Weights of a small GPT-style language model, trained from scratch on English Wikipedia.
Size: 16 layers, MLP 576 GELU, vocabulary 2048.
Architecture: LayerNorm before each block, biases, attention and MLP in parallel.
Training: a variant of Muon for these matrices, 233M tokens, 14240 steps.
MLP neurons of a small language model. Each row is named by its layer, matrix (up: input weights; down: output weights) and neuron, and shows model dimensions 48-175. Each number is 128 + 24 x the weight over its row's rms, rounded and kept within 0 to 255. Numbers have three digits each.
Before each neuron's rows, "fires after" lists the tokens most often just before its 100 highest values on Wikipedia text that the model never trained on; "fires before" lists the tokens most often just after its 100 highest values on Wikipedia text that the model never trained on.

fires after: " re", " F", "i", " f", " Women", "en"
fires before: "s", "low", "d", "ation", "ated", "ations"
L13.up116:117139145110132127106133161129121131105158113157117083169144140118121111119066133154118075141099121105117117125161154122115149125105096129181140139096115127152132091115104086122148143159122114181135114146159132120156157142164145139150143111149094125173108120121150156116110106136093159161127114152116148105124084143135107128145128076130150133125141156135123076111071082107124116133119
L13.down116:128095143112211180127048129147100090117129102134141147143145126080091122160123165116141107132122152107133159127143141150160151151141119084143090117124143108099135117128145163131135142129111161130144128105126152081121146138120131159126108138107081159085108122116109131188087113130101130183157152143132087131132145151131135082125113152147133144127121081141135126127168167137095125165163

fires after: "d", "ne", " Jo", "fer", "ant", " allow"
fires before: " to", "ph", ".", " for"
L8.up267:138113093145178121134207157082126118093095097131147134118175153098119127101104118099124123135076129141113137099108132126135167148120098147143116124125121115136115125132074105131177133149125128118125141136132117115141131097110166115133125113151080098117117158124149131153104136116115154112144135137175134133106137152125102102122141119129138162139091104166112132126064135130148121106172
L8.down267:125101096160145118151122154153115112136152150135118122088114150169133153103113135138146122126127119101101178163140166103071157107143114106137106152084086116103126122127095134132154098115089124145099111143152147135103132126131109094134115148146120111099150172126145104141106085187124141124105118127146111117115127119138111164097112129118167170119122114154112133134175126146140114157172

fires after: ".", "°", "″", "ity"
fires before: " |", " ", " (", " 1", " 5", "%"
L4.up83:133110088131091162123145136159131164099149144084155160102091113109076103132164132153118149110111080118120140134115163149128126142093155191143139146147135142124120138126175111120114142121139108158087156166079127129157123164099156175148125160131130131125088163101191129148125106132129146117115107115118096145134128149127127110170110144117095100120125101135134139093114123141120143092092
L4.down83:141117109135139129143126165146108139152093151179158118126088047105114130152159147154141131143115116113156159134133152170139138111136148111149108156110122122126146175073152090151144087117141128150070144116109131125089125096114102127099090123152139165132149134130131127080122140160095107127121109119082129128123149149115129116155058144108123091125109149110154138126086138137111170123120

fires after: "\n"
fires before: "==", "In", "The", "S", "On"
L4.up28:134148107120123126140162113146162114136161116114145128171134104130105140147122120146129099114109134121114204145153096124086165111151140127113078140122153107172109137111103128125103151160151115130161119128138093176120105113110127098132122134134147119083081190126091104114178105201086122138087120138114100110171107147122152113127156158125114115068154144093130139116072141128123091179103
L4.down28:103144148148112114139164146121127131086117136117131131105124133112155158136140110161117101120136115096142135145153139123128112066116169107092102160157104125090114178160092117143113131138147086154142132091115154147123118128122104154123100116139103140113122191141079146129133179136142083134125140135150166067154144175147119132144095160074126156097120144155131143133139114138157142132125

fires after: " |", " a", " A"
fires before: "|", "\n", "|---|---|", "an"
L11.up85:114107111151121144096162131132101134138083124123104168109100159086130117126131143117094124125116122095149117143110108083093130126103166184118130105148126160150167112124147142120104166126157144106116128133152121180115120093119138112113096140106137142159119133149114110174132091145109162124119137137126122101114116088077149127100115147117163113143152167087126091111169144157105148149162
L11.down85:138151146137123086159139123135152158132134133107132102150125145149106103137150166152146102120156131120143104137128144093131135157145135094121106164158107076108126134111137162132109097143149139123146133104117101078092103141161140149146109139152163104132092133150160131106160126142082129102114100139179168081121077177136116138111146082122094162149159144106146125109144125127132093087088

fires after: ";", " /", " |", "y"
fires before: ";", " |", "0", "2", "3"
L11.up16:133121132164095140139095167177103120149121134084101086112129093134087080098120102136072142155149122136149115090109138138140143161170128145129138150127116100130136148133121169091152127110115090131130124126128170118130095125117136098121123122130139118139110094082139157115131127181148148125133126180135149135158095090168129131156150115146114123126129096113096117124123160135127155109193
L11.down16:137144142139129154133127104164126118128134131110101104130147137143108146091068116143190120116163147123134144171081142137132115116099150121139104136103110101109131111150152093096143134153129179154164120108122116097125107162110125157119107123193129160114107137159125118145135139138139111168108131092169117158164134127085075172124119129121113146146091146126097145117149148140107142172130

fires after: "-", "---|---|---|---|", "ut", "ff", " |"
fires before: "-", "|", "al", "|---|---|", "and", "ult"
L10.up213:129137080103133160132133106114164149178131132112116104162173122127134163107079122099121109160144122119143136072144129082131155094106142126110084126196128152150117096117143135112131092133142118139154115114111103133152094159115103111124145111127160158142114133135189176120108149100150100079110147137137131146120103078112136119115143166123112129170139155111120154175125141154124152140123
L10.down213:146104096155145112143142107133108121126133101136161138103099133131136114138130130128129134205140053122133116084123130149138128141146110140091107110150090107097101181112132093131121106130140124139117081117146102177119126152146125113130073167117124098084148123092104144176115163133095140122111155138124105119120151125103155106136109156115180167104141171103145194115111132102164104108128

fires after: " ", "s", "ation"
fires before: "\n"
L12.up486:120155093127107122108113122121145078125126115132112129146105120091137101152167127137146146085103142115132113121152153078129176094143177126117175135123143132160113149105093133122131102107129137115148116109154091163138143103171138142169125125097112130140167166101118127151111074087162153157167193131114169111172161123119158101134138092115113105118136132151127106144108132139131082129143
L12.down486:128143130155159128163132138177152156150161100107088159101141098125162103113071124165139109152120136069129117171135147114094134164060119140151143115127169137151101133132132127130126169137133130115160121089121127065126148103133112146107183112116145176150130114121087123135137118108123110118111122150168163110116118067157106113102088121133108148098094162140154159120099137115166113161118

fires after: "p", " Com", "ed", "ch", "mp", "th"
fires before: "al", "e", "te", "ial", "ed", "re"
L4.up189:149152126144115073150121095131155144116135104121115120127134144143172161109105123156082113078103136145119113127126100134155103126131107126088132140161140113122107095109104107132137094128154140117114114127108111131138170131115125137104082147109133142170110123136134122113137135101146140147125172124142091128106092163103117129093143141100119190165124171115138131148153167123122119133126
L4.down189:161146116135154116144124111184148154149154160095144092134126091139134153152173119097101133146145116155109149142150156151159070103149149153134113138126127131127130121115119117106136127125114106085092145189142119140154135110089141166132114129129116146152096120141148144151126119164117113123134152119141092100127149121124129115126097105155100141163126158144117067151102128081105117145111

fires after: " |"
fires before: "|", "\n"
L2.up9:121105118131129135153163122118107150171168114096126130122117165065130130164123112154095167120161076144107115150126138097141169060100193148135110132101140088142075121150137130119101135115162100142136113124125158136109142096135149128085166120112117123121108133117065130098106168108126142135134163087145152161117153103109130131138174131103123120164173108122136140118108138169121100170093
L2.down9:122116162166138130139126126114116130143142109142140141120132132112107146127130131114121160123160126101113097123120086109122139096069158130137148130111134164140150105131135111158056126110137131125197129072147141156125157108155148098152144093134123118086105136170126089110149110171170151161128139119147116108076146085119143127111158131120176135108131103105130151111122127132098117163132

fires after: "===", "=="
fires before: "\n", "A", "The", "In", "-"
L2.up308:149144130107084099087112062133105112111122134128116106120181150126136144117178130132173126115142138136106143113128142156145180145140146149123086118124153131167075116122095162092127088155139089112127130149114165165149118136151102128113115097087132171138097114131143173107129162091152130118138150088131105067130122127099151115124121126170103159123168133135138161138093167123109096100087
L2.down308:137121143117091116112169166120136127114123115125151089140113126126144129087095129105122097126104139103100132151156105153095154090121161097152122142154169105139171160170116086205141161137146140130148135130111119104149131094130163139135095140104103110149111123093078061171128111127132126108108093089150082135153086161138172159130084132111141091128138122156126150117126117145189123121141